Weights of a small transformer language model.
Size: 15 layers, width 640, 5 heads of 128, MLP 2560 GELU, vocabulary 8491, 79.2M parameters.
Architecture: no biases in attention or MLP, tied embeddings.
MLP neurons of a small language model. Each row is named by its layer, matrix (up: input weights; down: output weights) and neuron, and shows model dimensions 32-223. Each number is 500 + 40 x the weight over its row's rms, rounded and kept within 0 to 999. Numbers have three digits each.
After each neuron's rows, "fires on" lists the tokens most often at its 100 highest values on Wikipedia text that the model never trained on. A number after a token or word is its count.

L2.up1609:513429493514510524478497486494489533424538547497436489454528446515576499542544469504495498518515553483474605566560475492447436473513499531516505500470432455493457527538537454533498437502484507520488534446505527468544489563467512493549519494451531422558506512534495500426576458497561426511495450490546458511517509524540428566493459532471473574506510504491528486531527527449478545483499500570482523482409506548569542492488487518506522472475498577495518473476488582538559520562524507586459485521436509474486527426534430510518551500499558517427448519459523554539523510409500543591
L2.down1609:490553527502529521530530520502523436483491466549569475527414571430443532508449513488451510450482450522493428414457490492560543561451456522548534507494522557507544451510526475544455596485503498494524503588481442536469513471516508472448516488531529545488489486494496534485449530536514523478502539457480612521505494499463580472551492459526484467480533522505493476456509492519495513505493496467494442541561499436429476531554490434516535508553471481491512536521543483449533519377520485421498536479573468508495491615477551482476421487522503459496527525485510452483487508558523492432
fires on: "eat" 19, "ues" 11, "al," 6, "ales" 6, "ills" 5, "ely" 4

L2.up1151:523517500497526516468467425465468451491517557515465483478472541528509437539491410522481550497518585513553432504505515518506401511476480539500500513462466454480507555500522546545409531498515462542551516504503488464497508516550500506502482417526546447448476437439460491513475521470485460457513509515457464411446491461520525484436342470531484541586437553501486518470514500471456524486486432562478491410494497424492540503553444461435501493515452497475504472564571461489554511474506536508464504497492487475490514515423491526498557467564546493502461500439477490517540489552492481584
L2.down1151:502498522549527478558509533557512530526483460491547522502526438420507513485563575535589404499483445461470600510463526462511556505529531483544493487556487545534464485465470505483552462454515559446485486538464504524534557481474438532455514574478468559549472516526540474539550562532496463537461460537525533553550486523540470528530597523502534521463518432531436531480490514471535505463519523450513501530475539567509511504490547558520525503482484516569479564468465549493459485586530490505522528563465513478494413446561512467490425505547407523541514511529519554493426448436504463436
fires on: "ed" 42, "for" 11, " commercial" 6, "oy" 6, ".00" 5

L2.up1383:483549541465562521568432524529575451470435469530497585457496518523534465472464436515465500478495523425441510515479470439409550517541477471519496477550493480487486482533506444490485517518498561524515496458511450507447472490405482422497534511572506517499526439560509451474469485488502493500536528521453578545511563457480550520538560542477551502584520567547512532539547483457481594517475488458524442577457453482515540464475465474517459531461553529462565512495510512468559545515418475530522490459471477491526481453447459435477440495491526434458497445500467512552522452529531533479
L2.down1383:511522514546434465457567500482471508506552539507507465535488518439498568545519584479529487541482469580554492448460498522596480461473499529485505595450492491491510475465506537521524460524501427495515498494463499506542522476616509586515467483437497458511504578437475601506490467507512511515486489480497482537497464522513435442460426518489418464391452380427489517483479516555529455490496529541490512444541600504489467516521532531478521471525456461506475530515495471565507469507573525422450463526513576509540541563580460547476527520493420597476546613493505498437520513484454482536
fires on: "of" 19, "act" 19, "odes" 7, "ya" 7, " such" 7, "we" 6

L2.up1606:551486455453580536466523435553517555549411496527450469443524511446455461476459474451460485466520493440512545537461480520509501420509508489510494491518405425447506465439543510482416481508577460486462482486490503511547487512506495478547529509457525559491488489464538495469548461487578443530449493469479470498523566565502528526460443486488477435518554501558486553536585486533440561502502572553442506453483548442612496538442482526519444598452477501488492480469524469551506527450490502497504452462476496478444523535438508478532533491492478566564553448458448470627491498438489477509
L2.down1606:472512531562423454506483523486481488483584510522543543521533510521607503531538483547551563524479509549478436433523527496527455574503534563493479509525536567537472578560501497500529485568486617509535510521518512461476501451497510533504455502494488472490505515502532510464468487531453552487549506504565517509495457470489496456472612495538521537522435502486529493520441481493546477575482434478476547513566485559388529494546506501494551487530516448499423481518491466489497491523454509491465522511510517476559477475575481558463464487501520440436471537531581482397443531579483533520
fires on: " No." 20, "cu" 10, " Wh" 9, "vin" 8, "pr" 8

L2.up668:449438521558487503578440452497485460420517469481525500492539532529515523569561510467518524482473523497540517521477505488531504487473493515570554520497503518472509519570441536470531550428565452493482493543530421435435557500535549483496480506528514523546529486472501531473527487412563536525446489488427515557493505537500466556570454479518532456494559570495510473448445454561480468501476506480617542497462509470534521513470558511410478502532449473501591455532565514527551469459410568500473471535554452551435483518587470456547488413437513565588506536465552463519531390473571526565
L2.down668:555497536470555524482533512543495551506525484510495493563470465467430479455440458502438459503519528509496452511545492510516521437511526485460476485509495509543506461423556502500443413571488533522477521467472524579534464486535436535476518483456560509507484505522490427431477548604488508488511553521562468463535469482479512474471519494547548499477432428509472502527574488446468506504509540524446435484526506542508510500501396504550501452463561547508408535506470524483484487520572470473538497472456508456563498479438527471500508552488466448460496514506440525506507537588465443487
fires on: "ard" 25, "ance" 21, "ters" 15, "==R" 13, "ft" 9, " track" 6

L2.up1776:520477493488519571515482461533488482535562517474474497508462491485537383485485479524469518526477525520493471526448467564465495539491523550501445545464477487549434565541491499507500536594471533388483463558432537461579466542487507427486545475473442564489414511467539449503531494490517518496563465512478457415495521428508474465498513493590484559503496487485537506527519507423465568486509490501501494511522526474491526499580520543510471488560500453558561511502495509545513531552456495456502472527506528484561476511459457537451513503464575435552550528484488502433527544501506535489
L2.down1776:470513437448485459496543531484458512433480467553493583491533500482433570570539515469513548474551470467538523483539520451553469478493499485551550462498533518479530454455529450498510445442513485586500522458536451508445481463504482564554501550470538422513486544521450467526480454476466511494400511539509497595527474588429506537481506530419513455505479520499470512491480513529540475539480496494487474419489470517494462486491411467482519481462498524474397472518504476488465458479589513532562499487484480519511555459492511469544470535483463606457460516488473508569465470513484477532
fires on: "av" 22, "," 21, "als" 20, "ure" 11, "el," 7

L2.up1012:475559529507548564493508462494565489455517489485525495512421475491514548526570478476534481527545566446562535519514460486493528463519478540410439514485476540447521470460532437482483515444545478544484472578475493529471489375468508488485474460472481490515506526563524431502474571520520541514581553585554477488539447480480503578554515438526497499432542509500532575445543501534492502489514535563490506502480495485479432435444540529500545532524491551446498452452535505542497523456503498506465442509425395546474462537433518427503458516500506533517542521502480430551502406462552459538
L2.down1012:506461489548500496497512542480468493523493508541445569463500521558510464421423568535511549479460406562434518510461513534532505476470538431541581541556470491583468459520423495503471435493466485440545555430538480475514534571592478481534530583562486481459541449460501552450514474503515438509494433426459535519463548499562510484517462587473479505578457451474489493487466500478550539509473484482490490494494497498551499591523446445500491468437510481537487535592448490455449435529487540492479543515602539428500498424525469519464503515545519474490502475451556510405487565528456501490
fires on: "s." 48, " years" 9, " year" 6, " score" 5, " total" 5, " day" 4

L2.up2511:456479455509554547463547477452564504426505501564487497544540528471510414481478518504463516570539501525493518441496512555572525478581496555469503533471536486509585533386467453469462427506480469534532475444436497475572412443532513490524497472461523460459515443501449517459487470486501512505460527605489549572505510429482481592537522486488468536526509460485487511543477470461512474477557577500531467511515443529529466511453495484523491497498546592509516536489538514536473459457534541496423505436412484517538486457537458597486506458452457480470568519439477539515591399511501477540
L2.down2511:495511520511474473539505528468462465571478468435522492484427510509484566571517536510522493404464494481530486533498474510453488500436491489557544504522487491498449509563473525486489561525520565478481527548530456499466561555516502481501485516496528540542517539464521479545516516561511495533508414419522471452474459548502495438458474495518516461451465603552513517424511483490460483552479452468503559477472550494425582514560511537450516453489417468542490432523433454456447491555501456485549515609476474452546520519467603394479481519509524496466461476570487459482470545481488508473
fires on: "ve" 26, "ome" 22, "ets" 7, " club" 5, "artment" 4, "phy" 4

L2.up792:564507543497493532439542545569483454516455453463528509494480541480518445492506428465470542510465526484507535515448485469539524462583468555536437506552438606454362431508495521485450502498478571531595425500531518524527481494516503423479554461493523478510498415432477421521502506511440489463556502411486506529563555468573468477452505460493503530497526551455531450489502584477534444527493444492480435522500441481491489508510462455561498463499546489520527460533496481493494534469515583476455497520543417493532460516438441467517468532483590495471500563457519491505568514524533470459
L2.down792:465455435464555528577487516441516559492523507571488528473518467550482516563525591563556515450507457521458484505525473481504439525471539423466483551484563422498569577481529477522555510467527395485500577514501489492421530504453499543497451522516520512470467548505443537530489546466547524514436512600471486464431454570429540563475525510482536476458479450491488533538474437553495532481527578479539588473456570552513510468506485501461482523529439525470484520453514508454543515477508484503546473493484579492478522477588570500506479523468448549521507526553448497521382495497464543547
fires on: "s" 45, "," 20, "ings," 8, "iction" 6, "s)" 5, "s;" 4

L2.up308:432505529480471474584523520506493465550479537541515501488469473504510560517512472504464596508475544484535481421521474543477493467480507542528558553439475474566567535586509505458486556436465451521517519559437412545562464470548561539459482478520499486538512460469547589518474576526502480473454483547520511496460449519591574474545549544519505540501516516455432498461489564522504525551489540594526483364522507440439554560475464536476444483483484481472502504546559520524507482457485477556515509506503529568480498566488476493492493503490486512509444475517510407519546466515487522516
L2.down308:567511484531567565410453492547496528424515417506526509530514496478485429471465495480514465480508471466517513551438534484531546522522518481478446443546463497498386474429553496553464426566536547532475490435540537493453521562394417450490477536469473534463493505539476419479517486515537508525590517478478465476525528437437386505492400478530476486510470537533539547542517402466483474421512504441481559670498488530468508489493549478493532535465493492506476556463419452447496445584537474487532473497496514448485427471519536526520473499520562481454505506484445519528453575454513529464
fires on: "i" 78, "ing." 6, "ab" 4, "ies" 4

L2.up134:570516544432512523506575524536427426465535503453506462474426484480548429511402465490537518567481477486499544559486465542513517540466530494491521480505513503577424550564528499493499537515502536469581488484553509434439470585473465515412550481503466464496499488515593547472521515577494512436461585509501506452500487412492551478510518485463563470499477609470438463532513448544504489525489477493495467483581407493549491462544529466523504589457520462549527518498528517514518529518536487457444559560472527470515493499520445514548492496485544478505500515413539503514476544466496519510
L2.down134:443481516510528528543429489494562534523506423534481530486564519505419523513612510521487513454526541525524470465525512437482487472543469480545520483498508484497510460426489516557528454472554471590433489555504481544500506487509570561539411514446519459490487506453431423478478516417477483524553423519550546575521510585477419507504446521470476512530519418498543557448484518489493533466459516500553468503480568510483528496471486570480511430531501490505502475533494452485482452506495545484555435486564492559456483507471522427479479476479509511489471539555431481489482497527509497489
fires on: "," 80, "ical" 11

L2.up730:523465535517516481535466414498534532515450460579543501489498496535555502525487482470478516529541465415448481522465496532452510542494470526482518541492559469463530493494498437506482421519558523516478469555557483505615543550513471531504466562454393512499526406520490528480505533527468457510432553569506504495441483535458486574527508577498481489470470478452516550567505525511529439561553557485553433461494538534575493460541510544459536506510499509452427495449524459447518450528484521455512488489502478570492402510491495564531490598507477486495454493493502538557532457525430479565
L2.down730:496568561450512513462559580509487518462509483448492530533540470484433528493497494513533460448524498666560553474569468479527476419548455521460502508523412506462463496540531550508477549488437458446468497414433530517397466499463511477518477433505574455518555545501570452453523393496529518490519482423452559500495473473530515447478458429540482531496542552472477488391473506486453514427467480579493512470510471514486523542460492446551510485511483463539521503536502559525497463457534472521532501465458454485461568507502472480494516440493521532501512468562490433485478549454574526464
fires on: " Player" 15, "l" 14, "m" 13, "|---|---|" 7, "to" 6, " Detroit" 6

L2.up274:475503449534551574488498407506511484529494507529524514425557490518526497526520465495486594504460513560495508465501487528505456456506462601472440554481464465501425531576548507464467534499491572461484534600520516501449514545485471501537473503500514411515490476467568542434509518541504525521511567497500492487505526518483471495482484514448457504540445492512510556475461473455541487462525493512515573460535441439537544503465533537528498490580431558432516539542463529521510459465539460492478453508493467499459484410477420516572555545484558498460464506551460549519480509485552587568
L2.down274:495535629514492503491452563538530492455475408533520483527509531468493426520448521485489481472525515459487459483486510498514515528471502456503561449430494438531537494427479527553513451455543478506474491496457429453543484487521545473424537531492407599574484502514467524481444499414471508407533486533511556453409470428470495586503475510577525557522562547528475477575455522509545495513506509476470463506443540455564464499542426529484541484415556501515575474442547477525530546466531475522496537537415559535513466486463594440451522466515508512446502430470548474478524532539469440406
fires on: "field" 18, " 0–0" 13, "ford" 10, " 0–1" 6, " 1–1" 6

L2.up61:530530535426458481553442414516431558522480439556445499486522481510580468517514459469488483472474499530466496520509448506503593546516540485526605464564453447491448536512431508482560520464465466473513536518509531527470553524452500542474468478509457485527531440491518447448451531542470546535527498469518458577526544492472518375536514525501482447491507585453502470504397473527449475491491530462508527528508477504576458466506416474509450479450562485446490449472518494537499472489510517509485563542481492545506503481450473438452516539486466552520504481464544484556485488468525458519
L2.down61:474546472583528501463520587511584471487547543535492452526507527478474524528470510500494523528516496462470526462488562517513415478468478543439397516472554507491514482498527546522469509528594518504479502526555479483526442475519519508528497530474494492456463457450439539496540487522563406459532540529515532422493454540545509602434445495511506557543496439523480608545600493518538525508457441532500527465471514516450494509502568460500534485547463565531489553571461556439532432507505467481498429468492509519535462497530559607537489459479511486503457535502434531479484541607494510544
fires on: " she" 26, "7" 8, "ception" 7, "s" 6, " run" 5, "–17" 4

L2.up1614:545514520520540476486488577513515449504383511539465437480442503508534488471565487511466486472498545468520532471588592490479462460520417489460542559460455528454485449490537521511489453434497545545491506525524490546529588418522472547461436486513497500510453550542464465509456533474496494549493466524505538444519473525505482593522503608556516435519533567493464465458475524532466540505501569490443387516465453510542564496524472439514454489509535451434526492460566496493523530443491503544479548506481421523475543455534447445509516525453489636508538457508476566501455461481501570521
L2.down1614:485480539545460508510517423516466549438549457497535564507556489474520516499444468477541542557523438541451460571429507536560558458516557518553467495548471438524476539482488528498504545592508430436448493476538490494483442620495537453578538501488504526442475506478545505506540480611509500367517506506463464563501543520474507475477484419504540567475478434528534513523509489484501426522496471523542546466538497490463504515491554526492508517465546546587474560558493466476492437511504517448457463533539528491483395516512604561480515453477513360519494604532515466503573511544441495450
fires on: "yl" 16, " Gen" 13, "ens" 9, "yn" 8, "0," 7

L2.up1506:520480509552512539531517503576527521450487463452541469477554468482411563525432558442556458536555563527508505535437505528515569486539557473500523597506445587560490503486473510408492476502494540410491486460524474491499439529522442485534460467524561512494508453466535496423589501558507408475504563575465547521452476513486513474538514502478457473540512500530541493498455406414458550519532563496537439509439420516551493549531458501432535478523507469493471469563527518457476541539507483465502497457539429485473469415447514508526574486507500488446513558503562449548511471569505447519
L2.down1506:455506429489515473479466484408494472524457493547458599496453503520563447477546468533476559477435461456518474437552514493520404512467474483500451423462514471486522535513565464547500549514519479516500574529519524484481567465494524515464529515509478528502466561499453500528414546426501540506504435465519468499543482441516515537452489503519558500498469512464469524516548562570558481485482423492443556455562585476448523462516542501535481519498441486501522479427463500557481481507487577526468498581482589492512519555562488501528436533486516534528452437496466546440479521446494548482
fires on: "s," 40, "ates" 21, "ud" 13, "ated" 12, "ich" 5

L2.up2434:498509538534560538615504508518479547483502520457520506492464520449492468522534446543502463460456528507499551504536539472452537458539472561558498514417487440474518555524487524522463484428580551537491465521535486517452468482542416516491439446488511563494474493515492439433465437467488477490510500514453478503508527545442511493462483469636523544533507522515499497530590476480524583515565455486513610436513476503457454534477542540528496414535478425491569478492564483497515471471518502443493486390522464533532473520516409493509454478458582479502528417527492523480495563497436529489
L2.down2434:549481469421500537425512502472511469534529506535467495518510461552536493434469523463529524509562472493500476494426488554573498512479515494425508529615534522522513491465516477483490488526427432387498486507499523484529545548448534471520520533501503438557527525520533544500534526562475503508521500464511500519523486475647513536535498532425452504410498462520517484500409568540442455466456524475535457552471477490504568501516487511454528552486511543480360508547490524491488551506475506557513476587446516503484482530477604501481548530544400534521512628477484439520502465511615455524
fires on: "i" 16, "ir" 11, "\n       " 10, "==P" 9, " help" 9, " °" 9

L2.up2314:510407484504489520530501498482568536553604484472510450453484516458558496522398501513503454485440429489483529473571466484436425555478416527469537467564496506499533467613529481479512500506489517478522493485446454483444496513477391532526492430614486446528529503563519392442544457539545557471511553552525453459484501478464504459433486478489477502474597513499522520518448519516552536550550496547484496563469388464561506418511507478565460453487588527448514465488497543463558453477443480496485501545539475538507489498449511507504507429465582474540520547499479443529447423535530508470
L2.down2314:461562492496478434446479546520467496480365490484478544549442540573447499491583465496534567482551554514540495503434541506570572453555560503498491545473535447536451536424507469536515482509499541472500561534597508535519475507495569513507553529426549580465485474420483578508478557491484520534507461432447532539504530508506520559517490508491544468511408497471489491541522480516480492463445459464502479456542559523434506586497504522467515530535359458524504501521464447542479532503510504472519436477482463464534495487558479504514489548467382583477504452510486534525564481465528453508
fires on: "ion" 61, "ion," 16, " Michael" 9, "oon" 4

L2.up1339:501469495487512470502531540495513593535399519584375471562581489523518394422562553468533490467448467484464479455561496502524571492514505502549447511549439457507486538553490582484510464457512501528437496434583512453467474536467489437516454492550487480561498524537498440475529484474498571528484510553473538471569566461553553509499497474442435507419483567571492511518539532462528532510521527614526448438558465466560455495485473537520523526504512487459484423517455555469533453437454543473523495550523560487538527460551478474532484543509433515483522488514571526498552473516541472503
L2.down1339:510521493485490551538483521525494430521589477412581514458417507471497562535415462528494504522554539501509497572462497497477423497468538535492517505472584522516526510460517422513524503518489508498551497543388481506525517488546512571505530469489485526452526452451540544534458530521522422485514522455503446500439435547494488526528504529547553493599493474437515460470481502546468515519480453419453537545430548536492547497534510460501465474474508539527546556506566446526478537518505450528462494440498440507447489535413524513504490458499542519512486526481445493550498482481476520542
fires on: " World" 25, "y" 24, " fac" 18, "s" 8, " prot" 5

L2.up1405:551459402479564537480486517470491485496549413463535487492521456497460519548505469482511567480468453490528505450530516509494476484438434517496493484487530466523523519458561468445495536505495508457580456516508440504494521495385521468482480485479505438512555506535508489531508462516596476484435509557487517501474608468477531500471537488492529545476496530541480580497459462440513537509456502490430539550538462523535533429417502438508479535566596495490496498497543469526532498489451460553501527521570453466576499454477465434510515412463518483534543486430481476527569538514515499508
L2.down1405:466486558520449496501527489533506513483442558640449504508503571501495520450521533525496469500562499501516499570512524489532534557565527527519566497551458566497516453543470526576541446479498499468426524496534518499550502492597466528498506497566531541577496505478509527479472548475472551480594429382504493507486442521531518531529486515511472498565491508455526467488499526482464460490523500495557456473457563481513478550557514543492548480433404528512472508458483547471472521465588495492524465498497540505460519550552504559523461570543522495452478521534465501493415492479503494506
fires on: "yn" 16, "enc" 12, "burg" 11, "ius" 8, "ian" 7, "ko" 7

L2.up2537:518477503485574493456469627577464489486498473430542443480547476456464518525425424496525538500490554586511454482512497502537522493474462473520465513543480498457521472555491494523501496498497562506502529511545502493524505446501432520450501484569498426567528487485467469448581501578506493504436557434513437502446446465450527493499484490540471493573595549515442494587495444518539510490574472525431494530476491520461504492567504513496513488514551488499530506463514544549491444457512486428475486553485480470491457544491439488498464561519461460515518466620446512497471448534562421477
L2.down2537:458566427512449483513527405429555520494558486531427526482495524515518473487539545504438473478549468398496542522465514498458467489491536523500525468494541541483482527447487434493522496479509457480532508418429441470479439557488551479531461508447450471474486516527526534572444535435492545515573470554456565448540541529536497490499519520485522521414463430481570509420495473468480506533472517467526540440519474501502536521431473491555519509541454490506500605508519509462514520571500577575501564467541510497465525441490507451513466454539528554468512506414522503515484514421405553564
fires on: "," 100

L2.up1412:507399548548483521526481510585433509452495473556489455434494529447528478456505525422459561411506484551446537484443506480531511489500527501552464518429457494514492534490585490545529387442496527488522578542497470439503481535518517497507449483551453596523518436489592491509564544532538495550457576509492463530510470570463478547500520518486482519499521487480448518484443530552484479506481399521477525545538501466544524441492569504550467480430526441551527515527495455485493466439494577485478473508505507529538473485501423469450494546534480489603481467510491511465451495560492452522
L2.down1412:503499554443519578505518545443513531530499509485455556526561519578457467452454490557576528561540563473470482469538483575467478470490457476461550447548470466458501503489458554466494565516438500528445454542503473582469494479494466490494508470400600470525445488528432492441526497492468492456429475527460538505524479460473501460481429534506496503550556552491515511528600464439487489450504517525511465447506491512464485594505368483449541512553460519490466537469523582549469490497508486483585557463499514523463542517520562445544481480510545510423570509437500467541512556453509591512
fires on: "is" 76, "head" 8

L2.up1007:436536509505482526504502477500538529463529464525425484519500516423442476523524517505447534480498531456536479478545441500496532592489485531528469538527495479464449493497448486465417509462516500542541516472482473491569507553507508376486514506547480538557497417501528480531479528506455511519477582447584522503489444410544438472462507467519581598515453521529424493517450562451577484481505494583483528467536565442497495586535507504476601446502537399487499469541518459557544523453532496418493525520511451511548484495415486591483496513471550531461527550537514420507482538584466537534
L2.down1007:534499503482447481490463550552459500502485511513541521436485465584582499470527499534550514534535426540511541535483523495508456443543510459506495463499492519511461534463562522497589516536543553531462495527467469470441465483478438613486506489461495452480473520508507515464500497483486444482544443573411486466527567531441598518508478508466475480518547484443569530503554465568473540535533489445527459537418486516498512414493518491537411540507420548488552533425481551493462476541498455498526507500511551505446463515571495384532496500465512426538428492444446612482505453452501473501
fires on: "ik" 20, "," 17, "are" 13, "ock" 8, "ust" 8, " voice" 6

L2.up1932:471452510483541493552588512449496533470492465547582519437503526425487465510510465504496534471503549539547508543550567525462447482529483473504575610457531496525440552478488433478488456500446551533495550519426499518476478531549460471555535468454481491552479441537500478502502486549480503538598530563464519532420559453503464548480472477563572464558399441434504466488486437507466545551445516532514558549520490479482546515429524545503462536494509506508438514448482489475473458485531517539453498455564481497504440494569485494474576487540454546409463538435496491515525542558452552444
L2.down1932:493497472522509407452448462521530490559518560460450449542540466504498523515493496520531455528503462443468495481510526474493509488450500525478433417531486531519522429590514562540492549484518453463543490468515504477543508497481553534493444499569492529447529512463489541520514486381552544513474518444487484477568475564519534466473498530484436559479583542537473490528540519464478466434562509491475503437520487499559533460521481435493572502541484536522546506531501480465543581496463527522539426508427501528459535490426527451525539496490536429584563445507509512518501481460522465509
fires on: "on" 21, "il" 14, "ated" 5, "ux" 4, "lin" 4, "ol" 4

L2.up2329:467557520526510463522460551487484505510429457501556519497475481449491517481538464473517568443501548566532499513522527532489540572445434462582570499515464511445601539522505477490540460487486482523486519508471459487496488572479439526468487531466483492474451506555560427534468522549550536489444533482557500502478533547495553478423514500562438499464528509517523546469381479545440567480514539504521435452523489487443589514478451477414491431437516494550548506477532549479525480514445452485526519481498484505466539546518479523504533492482550495515536518482449468515516506491523485454
L2.down2329:548482472471458537459497474541473499476530537497420510492523508559532525544476536507488494565502495496511531463444504463530472445545552523449458492506549473559378491475508534496440545490493562441569456448525509542554499444509573477540486455506474460507528494465472580488557456456504457554562480522462426481561490502528425510519456493445563504559441495481494470584592513500577411490468478468482579534465528503576440457500519497564533544497493499439457515538442441472502480501486525532470564526468472469523440430460546512495463513469463445515461509520563475508421530528484515534
fires on: " be" 27, " ISBN" 14, "here" 8, " Order" 8, "r" 7, " lives" 6

L2.up2087:479496543500529470515517516525496387466491528498457495469450505451465460496437454548491567499437483450451491527476538484612555532485416527524482534508546500552455518468548418410511540424474567460537577468429522424596488520455475511479559484577567518507502492502515437585504485536517592494564482511493486477550566555479470481504442540520444509474531485479501501576553557521472532477428466488511485486489494420473503467472501558451480525477533476500464497449533483440467538546543530486452479552476578451530487475441481502495510519520488509514558498458546538494530517470531519507
L2.down2087:516495493488500476446458487494455589517496475547520469488538499535536557487541526446452469451584520556506502543518440459414417490532600484473512467517467468441481535507456564536514524566520409593531492530641496537418510435516523523541446547490443476473492479447552532492500535462539446507518544478476507529496419508513535552479521467445492526550473522543538509435422451518507519587581505521484556470456557524554564495514546443521552466481444534464504531548477491502475456490507496491489490495466461538532433499533460508533482514476519546457483509561409501488449555502460495540
fires on: "," 85, " 800" 9

L2.up2109:517468530555560509552545517524513514503415510431501482516471511538516461512413498492531494537509427454435467536455501484536473530551542459480449596478477538398571494530459492478491489575543502436492544450479427506528502546517451441462512498527481548544501427550574495456409543527463560504514496486530479533527481464462513478484490456510550523501565557475493415419478390503478523491490512496449491553473524478549479495473541501434569496502513489535443544521519531464523479519537489502519465508529538543497496416558540477432479474493530487489467515504486536488495494477526473546
L2.down2109:488549408431530487473445465464500481464559462588517516507527463464485557451606528499451500454440553489545553426572542516445505545422455536513590382558512462589476507451551473522536485407495536567473437537505527511506507523468551537529494536490511448430505580480444495564540474447529497490453477515520460451530526530518471513534523549488433469474470452508535612554523556506494489499510481458492538484545451463442489524538464457499468509535488507524566477481464444474500542493518517510529499519487453461496510502446441531581523472468482511489515517460457492528504517478538533420
fires on: "ct" 35, "ated" 16, "ations" 11

L2.up384:476528552588521504533504518604474520572544471495423475481491508404520486490565476460472480528463511541516546464459478529515524485539565552539576464481476555500515473435536482461475562453527559489542542448529489459541442551552528504519408453491515423529531482498503477510510431450537407463433519489499514506477582511494507480539519559532502489495503542515558521537595515498500478516463463485434498451550485419490441539511449505457436477508491477491542490474522521495518457493483510602498428497498505583442430520431490521506561455515475559503509483559430449511555502483529559408
L2.down384:518484568432459543476493486437508508427422550493566458522519498559478483488492519534495515481535457470508486528513502524474484503525490529531422494504530466528472519482480540555490432481459468525537508553444470500486539465448476485550566503518478526519449497491490505425522565547440568523547527467538517530545424521463467525509514456499477500508501474416481436470444485456530540459551472471537470553452544532498571431502543526506512517437519512522471483573529521510536513449500461406504618488522460459496526439550516490552449497504549421516519567407542527495446561510516487630
fires on: "i" 34, " dist" 9, "bra" 6, "ios" 4, " influenced" 4, "och" 4

L2.up2261:502443490503548511532472464526494525491509502533514469440450568431546482471508500441577580483532510494457578568494526495466418475440477554548555518480451447535528524534550511455502519499495561499513473546465450464557461523577440547503493460546446551569464471502552510504460525602530547520501493452517557505520529490567483482505481501534493482626465491527480465498533474491508504437510492559468503512470492486514509502501513443536528507472480432467546476487586541496462491494472504545548440557494388484516523463491489510535485516514509510510445461539442484491564512510541547490
L2.down2261:518481413373506509534534598484564531528523433506473527504504454516483528523439510588511453487490488504531444469455510552486532506532494509458519452497514506513455456439471453506508492444433456498521539417534493530473516500466508497526467531532480473484495489484445464522503511442542493502491545520415505511529496486390539489526454482439508578385519484499581499498477516515503547502525540435515540432466429522514542496511483517530522448519503517574481554462473466497484501490537510563499564488438552496494447497446498445440490496535519518435556521465559487503406478474480553522
fires on: "," 51, "s;" 10, "wards" 4

L2.up1340:463476526540554521432511449501565484389467481454470512529444490434478458521452526585533483458528509460542535505508522466486502460486482542539569473511419515516527574531504567516524522410462528526490524411543515527515480507506427524514505488509545491512524423487516527460512442468472510484535489521540454447504519487529543530467432542550431561535514450490513519444509526542479525514511531527505449484467531466491491557584519489474556492514542508468515479533575536510525480534437534464508586500535469455500489502479445430515469439533580527472515503488502473516483560502525569494
L2.down1340:451554545488473533457497535504447494544528493517564477490519478533555574452583542488473498455505455588464463441501456501543544549527534471516416479488571526460530454461515469504526406514481458471522492534520435464488583499494583497537552476500517475548495545520442536537484561525491461452426597424548505569541495455520543465564538502462521497409501588482528530565426523523514537449440502534517530481512468506437490535505472507542498513535467480475500510462475497505449503435519467535444490517520484529490510488515533494513481499520423506549427509487552583522560489490544497488
fires on: "]" 23, "”" 13, "i" 10, " help" 7, " now" 6, " then" 5

L2.up1410:586520577549424466495391489500505476481491511436516478538482465596531514519517457561478472481395420513512474557543428530532496553503469528489530540472527515513541487498512507503469565470490441439576473537547462487572522526460489467474441482432433481517495426441562418471481394471495513457530550407485437483572485503510481482494482523509485509516458506486592472476524511429550480489521453498483477512447574485547525430507457501571455543501488574462521558504488470533490541452471520525511471476497467548523460450542446475505466472483518535502503540451434504516519529488527498542
L2.down1410:380512482451528538581615529572496519476554508510470515493526529438484516505480492462499510530549538490517498456427530506467471420463565500478481483470471499488485526536526509506521402493492590574434524487465550487488490530552504529548601511535529538459495572560459525511495603533524500552505515596528507526491498490462528538557527474479511500500521503548365457521477472558427531495479503525538533497470452495528492578540527549432533486488492465465496455510506494445547442525508498481475573506504533483472540569509517515530513501495489432532479488532564527526495467552512478510
fires on: "ol" 21, "ber" 11, " reform" 6, "ie" 5, " Junior" 4, " version" 4

L2.up348:494449487521554478547553534552495481473531458589458532554501584481518529458486427433436477502457491505513557459544470439495509508503514503541524510544479509498507503567518467543506564518514425492517480462491508560556484549552527490544511451504581443513581506479456463481479496484501499447525521489486468544504492472558510491508520643522474481517423450510485458457480460499546524465482538471450550586473495489503525522512573487539521491450469548519516563455502463451553505504558386414521513447517523496513524443552487570460529416554421509422517555501488461591496536502510531472
L2.down348:450513490453477525442476484482575457519467524418523468471495459511514469515537538538523507492520544496507440550496504574506526494452458524449481496469497503500483450485480461479510385507465558530438532524534517526506494471513499484437448526490419637492443478505546555523531536456547489548462520479526522457529512531412552531472499397512561592497626532504533538524523527514445484467517500564545506433517473510492508503527452502519492497535550526472510471529529512521518511504432553557488494545497480501459495591500496457534488565530578436554518479489495543454520494511457461528
fires on: "at" 14, "ung" 9, "ide" 8, "onn" 7, "ol" 7, "on" 7